Weights of a small transformer language model: width 160, untied embeddings.
MLP neurons of a small language model. Each row is named by its layer, matrix (gate and up: input weights; down: output weights) and neuron, and shows model dimensions 96-159. Each number is 200 + 40 x the weight over its row's rms, rounded and kept within 0 to 999. A neuron's up and down rows have the sign that makes its largest values positive.
After each neuron's rows, "fires in" lists the words (lower case) most often at its 100 highest values on Wikipedia text that the model never trained on; "fires before" lists the tokens most often just after its 100 highest values on Wikipedia text that the model never trained on.

L2.gate431,173,219,254,287,168,231,180,254,192,256,229,181,255,172,167,176,108,180,170,204,244,253,168,144,237,139,224,296,205,221,201,273,94,183,155,201,179,192,184,198,233,277,152,176,155,140,138,281,243,254,213,227,164,227,201,180,168,164,137,156,217,257,216,214
L2.up431,233,108,215,166,202,218,155,131,210,176,188,258,192,139,200,144,204,193,241,171,256,136,216,243,192,178,132,169,201,246,185,186,179,186,228,199,196,199,194,257,171,178,192,235,218,296,223,216,175,236,213,224,185,144,202,237,139,203,221,200,116,199,142,255
L2.down431,126,223,175,267,189,167,176,135,226,247,255,199,176,225,107,195,124,210,253,175,188,252,141,239,159,162,282,252,228,202,223,270,175,210,239,178,219,156,196,186,226,261,147,150,94,187,146,306,245,220,238,182,140,246,178,158,233,232,145,147,187,155,175,184
fires in: "january", "tournament", "secretary", "therefore", "also", "journalist"
fires before: " ", "am", "al", " of", ","

L8.gate243,187,165,149,166,238,118,223,181,216,245,173,153,210,139,197,179,194,210,162,134,253,308,226,259,220,215,154,208,179,251,202,149,200,251,194,132,167,211,186,210,202,180,264,165,168,182,141,198,214,172,286,185,208,138,227,189,194,230,246,223,132,225,172,268
L8.up243,186,163,139,222,218,188,280,199,160,220,168,190,217,120,186,189,206,248,181,187,224,156,241,195,220,201,221,159,195,169,234,297,224,230,191,192,127,265,167,179,210,182,207,180,267,192,206,220,190,252,211,283,196,244,195,203,192,174,251,195,197,229,189,242
L8.down243,265,163,237,275,225,156,277,186,217,240,201,236,220,244,205,185,189,197,140,222,213,194,209,216,165,176,245,173,253,157,227,213,280,211,281,210,264,190,228,230,168,257,159,199,265,157,148,146,251,206,224,199,218,157,194,252,204,173,154,228,197,207,136,182
fires in: "family", "republican", "maximum", "southern", "american", "republic"
fires before: "y", "ican", "ic", "im", "n", "e"

L2.gate175,168,199,239,169,145,179,193,194,204,164,187,154,195,219,167,199,282,187,231,226,161,210,236,176,192,239,223,180,192,175,229,182,227,271,248,144,243,213,235,165,267,277,202,150,233,256,151,218,238,159,194,261,173,207,227,137,189,138,166,211,206,238,200,265
L2.up175,228,242,215,205,241,153,141,235,151,176,154,131,201,184,195,169,254,150,203,182,228,216,199,224,245,232,185,186,183,273,247,212,176,208,234,169,188,215,256,249,307,177,208,184,287,202,183,211,223,214,210,175,109,151,216,106,183,219,203,180,260,238,185,230
L2.down175,194,208,211,198,210,195,273,140,202,208,170,157,204,188,216,145,126,195,218,153,252,160,157,187,230,192,212,230,203,107,218,153,151,237,226,207,63,175,235,199,201,198,227,168,177,169,201,265,234,221,205,203,257,217,257,177,206,199,242,203,206,216,98,124
fires in: "april", "loss", "career", "possible", "enterprise", "frisian"
fires before: "il", " |", "er", "ib", "is", "ian"

L4.gate78,236,199,267,231,209,169,238,186,197,169,205,160,184,287,179,143,197,291,184,203,230,265,196,171,256,253,232,208,247,188,204,180,176,204,232,248,167,153,227,237,179,167,231,168,167,218,278,206,144,179,277,221,218,173,114,226,212,218,160,196,164,303,177,246
L4.up78,197,169,175,195,173,170,174,154,231,242,214,193,170,221,193,171,245,244,208,199,225,203,204,129,252,184,212,209,142,250,256,170,237,206,296,279,165,189,169,196,168,296,252,218,274,213,202,155,127,203,196,265,242,195,280,208,216,234,107,172,177,236,170,189
L4.down78,188,201,275,180,200,271,197,160,184,203,154,185,182,308,222,260,250,222,204,220,223,163,232,211,179,198,130,200,205,197,265,191,190,213,247,142,205,185,209,251,161,282,252,199,273,247,153,168,241,256,146,180,244,142,271,209,197,176,189,214,222,152,199,196
fires in: "district", "division", "given", "defeated", "distribution"
fires before: "ric", "is", "en", "e", "ri", "end"

L5.gate322,178,142,206,142,200,189,181,164,188,215,226,273,196,158,221,182,223,184,268,201,223,206,299,180,206,221,187,176,190,222,216,173,172,172,263,201,271,185,189,169,179,205,177,173,194,185,125,158,199,224,147,163,222,204,206,181,149,269,184,258,226,160,216,258
L5.up322,162,192,197,108,237,133,167,193,302,156,170,182,164,240,188,102,277,193,179,245,151,216,215,173,254,202,221,177,238,179,194,224,156,224,120,147,221,287,178,240,253,175,200,204,194,172,159,280,209,178,125,199,173,167,129,220,167,235,241,242,262,134,265,226
L5.down322,159,210,226,144,245,139,184,167,240,215,242,174,201,190,261,204,263,158,183,163,163,184,229,248,175,149,179,185,193,114,316,180,172,299,189,274,239,230,228,167,170,187,203,172,156,193,228,188,183,234,218,140,194,94,163,157,203,234,159,184,318,205,243,270
fires in: "route", "opera", "operations", "area", "operating", "created"
fires before: "at", "a", " ", "ations", "ated", "ation"

L10.gate109,171,202,233,206,172,158,120,204,184,241,179,211,194,259,134,245,179,200,92,232,284,231,159,307,249,147,203,112,187,215,209,221,209,193,116,143,214,195,188,237,202,166,125,229,214,229,164,189,143,216,161,204,228,208,173,202,327,235,222,187,203,268,256,202
L10.up109,217,210,199,116,168,218,207,167,168,318,149,179,179,210,230,205,175,201,205,201,225,171,171,195,255,209,241,181,214,152,202,193,188,224,114,184,306,182,210,198,291,242,237,290,214,249,205,207,222,230,166,228,186,209,250,247,320,249,217,164,172,254,207,215
L10.down109,154,206,71,271,187,188,193,217,179,200,189,217,253,256,245,225,195,164,144,156,164,236,221,261,140,212,197,201,270,169,176,187,182,251,138,206,163,211,127,222,204,205,241,245,219,206,201,229,161,210,277,153,184,167,232,207,166,194,204,297,239,193,193,231
fires in: "several", "together", "total", "with", "individual", "budget"
fires before: "al", "et", "ra", "ch", "ual", "or"

L3.gate369,163,231,198,199,220,194,256,163,224,210,189,181,181,273,250,205,243,271,180,201,85,259,170,165,159,246,167,289,181,112,161,147,235,209,134,197,188,201,225,235,231,133,248,228,178,172,157,191,159,220,196,173,137,160,167,211,210,244,190,234,151,165,240,188
L3.up369,223,202,203,197,196,157,190,235,187,184,215,226,128,193,152,229,211,205,197,187,175,170,210,259,154,161,144,239,256,240,225,196,227,132,183,193,203,126,176,163,212,224,238,170,174,191,236,228,247,193,143,179,184,233,169,224,220,222,203,251,168,188,233,218
L3.down369,235,176,181,210,229,221,256,167,267,259,217,264,190,212,148,139,220,284,218,157,222,236,203,142,70,194,187,179,193,235,253,172,195,237,266,132,200,180,142,181,170,240,164,191,132,219,193,155,101,171,178,205,265,240,137,147,211,219,194,255,190,223,236,165
fires in: "during", "eventually", "these", "on"
fires before: " the", "ly", " a", " ", " his", " this"

L8.gate380,247,231,245,210,165,254,167,222,253,182,263,204,213,138,223,219,164,185,143,193,194,179,132,204,191,220,151,263,203,202,106,180,206,209,172,188,229,182,196,234,205,238,206,152,225,266,122,306,201,228,235,135,179,121,185,216,225,168,231,225,100,256,190,174
L8.up380,158,178,178,261,144,118,203,168,149,199,240,206,207,264,225,187,175,176,259,211,217,266,272,136,240,214,207,243,220,285,198,211,169,163,221,178,267,194,194,246,179,173,174,144,209,230,133,209,197,251,226,187,217,178,221,204,219,259,212,139,216,185,236,216
L8.down380,133,201,210,189,152,187,212,224,181,157,216,159,244,155,198,260,189,150,159,171,283,255,259,224,273,192,208,200,250,194,227,200,230,184,192,228,187,200,221,203,217,234,174,103,201,221,114,212,186,206,190,207,205,118,178,201,177,158,308,230,236,240,219,246
fires in: "through", "television", "release", "throughout", "released"
fires before: "ough", "v", "ase", "ased", "and"

L5.gate67,175,263,120,161,193,116,230,252,221,202,98,213,226,195,173,178,183,223,189,191,150,142,168,202,164,185,191,241,179,142,181,212,238,191,157,206,187,161,208,225,181,202,210,203,214,239,245,240,259,197,149,143,174,183,194,165,260,219,256,228,142,262,176,150
L5.up67,194,165,178,271,214,235,191,226,219,191,160,232,195,210,146,137,227,162,134,211,194,208,162,234,251,168,97,243,198,209,204,200,227,163,149,170,243,196,185,223,242,196,209,269,199,209,195,234,204,247,162,192,124,252,145,238,189,255,183,172,207,209,264,162
L5.down67,142,221,245,202,168,240,224,172,152,287,186,185,186,229,200,179,208,221,217,148,153,212,167,166,226,156,150,227,190,214,211,183,161,207,149,219,229,181,233,183,254,158,189,239,190,211,276,285,208,228,192,134,189,205,197,193,111,221,269,256,237,179,223,145
fires in: "during", "staff", "sports", "1", "jersey"
fires before: " the", ".", "ff", "s", " his", " a"

L3.gate306,149,197,160,201,134,160,217,214,265,184,231,166,231,248,142,224,232,159,180,154,146,187,218,193,149,284,179,218,217,159,266,231,192,172,258,182,174,169,266,110,236,203,207,143,202,275,252,194,260,140,289,163,181,296,228,215,194,185,136,309,199,269,188,247
L3.up306,193,298,237,217,219,126,163,199,207,252,187,164,184,305,186,231,238,79,138,208,258,170,234,211,161,236,233,179,261,193,202,219,168,226,164,207,212,223,210,194,177,185,165,162,221,142,189,232,204,181,205,227,209,191,120,213,175,224,184,171,239,198,206,226
L3.down306,214,190,227,236,225,168,133,182,252,252,183,124,165,255,203,193,224,102,152,201,220,188,264,205,150,205,204,216,241,175,153,245,158,263,182,160,202,226,212,163,176,137,168,171,238,174,224,234,155,202,227,249,244,233,147,240,199,262,192,175,223,201,208,233
fires in: "championship", "camp", "called", "championships", "champions", "champion"
fires before: "ions", "ed", "ion", "us", "s", "ain"

L3.gate83,135,205,195,137,269,244,131,258,154,157,164,174,181,253,210,230,189,180,130,174,197,166,206,232,244,187,167,153,181,156,190,189,199,168,122,176,215,191,208,94,149,177,178,208,248,222,235,134,292,105,224,225,183,196,197,207,249,219,181,207,165,173,238,192
L3.up83,192,289,175,162,101,206,194,176,182,204,223,220,303,206,163,190,198,253,179,214,257,210,245,242,232,187,151,272,170,297,226,147,214,208,211,196,144,170,218,158,240,205,223,221,166,239,197,179,190,218,214,178,140,205,159,238,213,252,106,183,233,202,203,245
L3.down83,204,163,262,208,262,219,221,185,192,201,232,182,237,193,153,158,182,211,145,165,236,139,178,185,132,281,120,198,188,118,180,127,202,151,129,195,198,228,188,148,222,172,180,127,253,248,209,197,236,177,255,168,159,220,200,235,244,237,160,173,220,194,180,172
fires in: "september", "black", "july", "november", "april"
fires before: " ", ","

L8.gate199,162,194,188,216,185,197,240,206,149,128,188,199,189,198,241,171,276,271,201,139,226,238,220,158,154,192,114,213,203,242,222,171,189,172,138,211,171,199,188,213,270,170,200,271,230,245,185,193,179,265,164,239,233,154,293,214,218,215,217,191,160,149,187,176
L8.up199,173,263,209,188,184,218,202,195,238,187,216,195,223,250,264,161,223,178,244,126,215,246,167,203,216,242,178,131,136,193,198,168,158,201,160,217,212,141,225,171,178,291,222,126,115,143,165,233,141,203,158,194,194,127,243,253,213,245,235,162,219,262,172,90
L8.down199,206,194,198,182,147,219,249,230,174,188,167,185,146,261,206,153,225,171,272,189,236,174,160,197,308,248,92,140,185,187,207,175,163,230,225,183,189,196,237,139,163,238,280,256,199,195,174,193,216,182,152,224,230,209,234,162,266,278,166,189,153,169,222,127
fires in: "television", "episode", "system", "episodes", "physics", "translated"
fires before: "od", "v", "em", "l", "ic", "n"

L10.gate185,213,180,141,184,186,186,145,192,173,241,238,251,262,259,164,114,184,127,237,230,212,198,217,146,216,220,136,201,241,233,209,189,194,204,211,197,217,201,234,120,264,150,191,207,180,217,142,168,134,240,164,228,221,142,185,188,233,193,245,222,189,183,179,187
L10.up185,163,206,191,230,166,231,201,243,203,202,191,177,163,189,235,196,139,141,187,151,176,168,200,194,211,252,190,148,252,240,153,125,205,190,202,223,255,190,184,223,246,178,247,174,277,179,197,181,170,160,130,158,75,186,196,202,217,237,153,241,282,265,134,191
L10.down185,223,171,202,160,220,194,190,204,210,210,179,231,199,204,198,151,111,190,181,227,227,254,237,236,256,146,219,217,177,252,182,151,202,162,151,215,219,192,210,201,239,186,89,243,211,135,172,170,151,197,179,236,253,171,269,177,272,235,220,232,213,135,199,207
fires in: "in", "of"
fires before: " ", " the", " his", " an", " J"

L4.gate351,220,188,219,188,212,149,268,230,219,227,153,278,183,250,213,215,178,212,186,222,226,160,156,158,208,246,167,158,154,277,195,196,236,178,205,187,159,271,275,140,200,222,129,213,107,246,184,209,208,125,245,123,228,219,131,224,200,268,156,321,184,222,218,291
L4.up351,199,230,220,169,241,176,130,171,134,229,188,229,176,245,224,213,176,188,239,203,178,129,183,211,187,148,258,162,190,233,189,248,203,197,233,119,169,85,194,172,217,218,158,228,149,261,271,198,167,149,294,173,269,181,214,149,161,188,127,262,229,225,199,182
L4.down351,187,246,155,175,214,229,161,160,160,229,207,158,235,264,241,222,199,189,229,236,177,143,197,269,205,196,214,155,211,245,163,251,166,190,254,145,177,173,216,190,252,173,213,183,200,205,243,243,230,224,223,227,223,151,234,201,153,137,147,184,201,231,171,141
fires in: "number", "high", "human", "hong", "directed"
fires before: "ber", "an", "or", " K", "ed", "b"

L5.gate66,134,174,183,188,196,210,186,185,161,156,134,221,231,269,202,118,251,184,267,237,198,136,176,241,157,259,216,233,243,146,212,216,184,269,288,279,155,212,203,207,253,244,153,233,145,187,213,156,208,146,197,137,198,171,262,156,177,230,286,206,163,182,223,153
L5.up66,180,183,210,180,234,242,151,258,236,230,201,266,203,206,210,150,271,207,178,234,228,196,215,231,282,239,215,236,325,186,104,174,201,245,187,228,172,262,182,131,133,274,210,233,148,255,156,237,195,147,221,181,242,226,194,219,201,234,165,200,158,189,192,199
L5.down66,182,243,221,163,267,235,245,154,196,121,255,237,211,235,143,154,180,186,216,201,248,231,236,246,200,189,165,220,167,264,227,150,148,235,210,181,148,231,197,240,264,226,190,237,244,160,177,213,198,217,122,187,255,169,92,178,268,171,214,141,207,200,180,189
fires in: "such", "association", "society", "telugu", "similar", "social"
fires before: " as", "i", "ial", "u", "ar", "ol"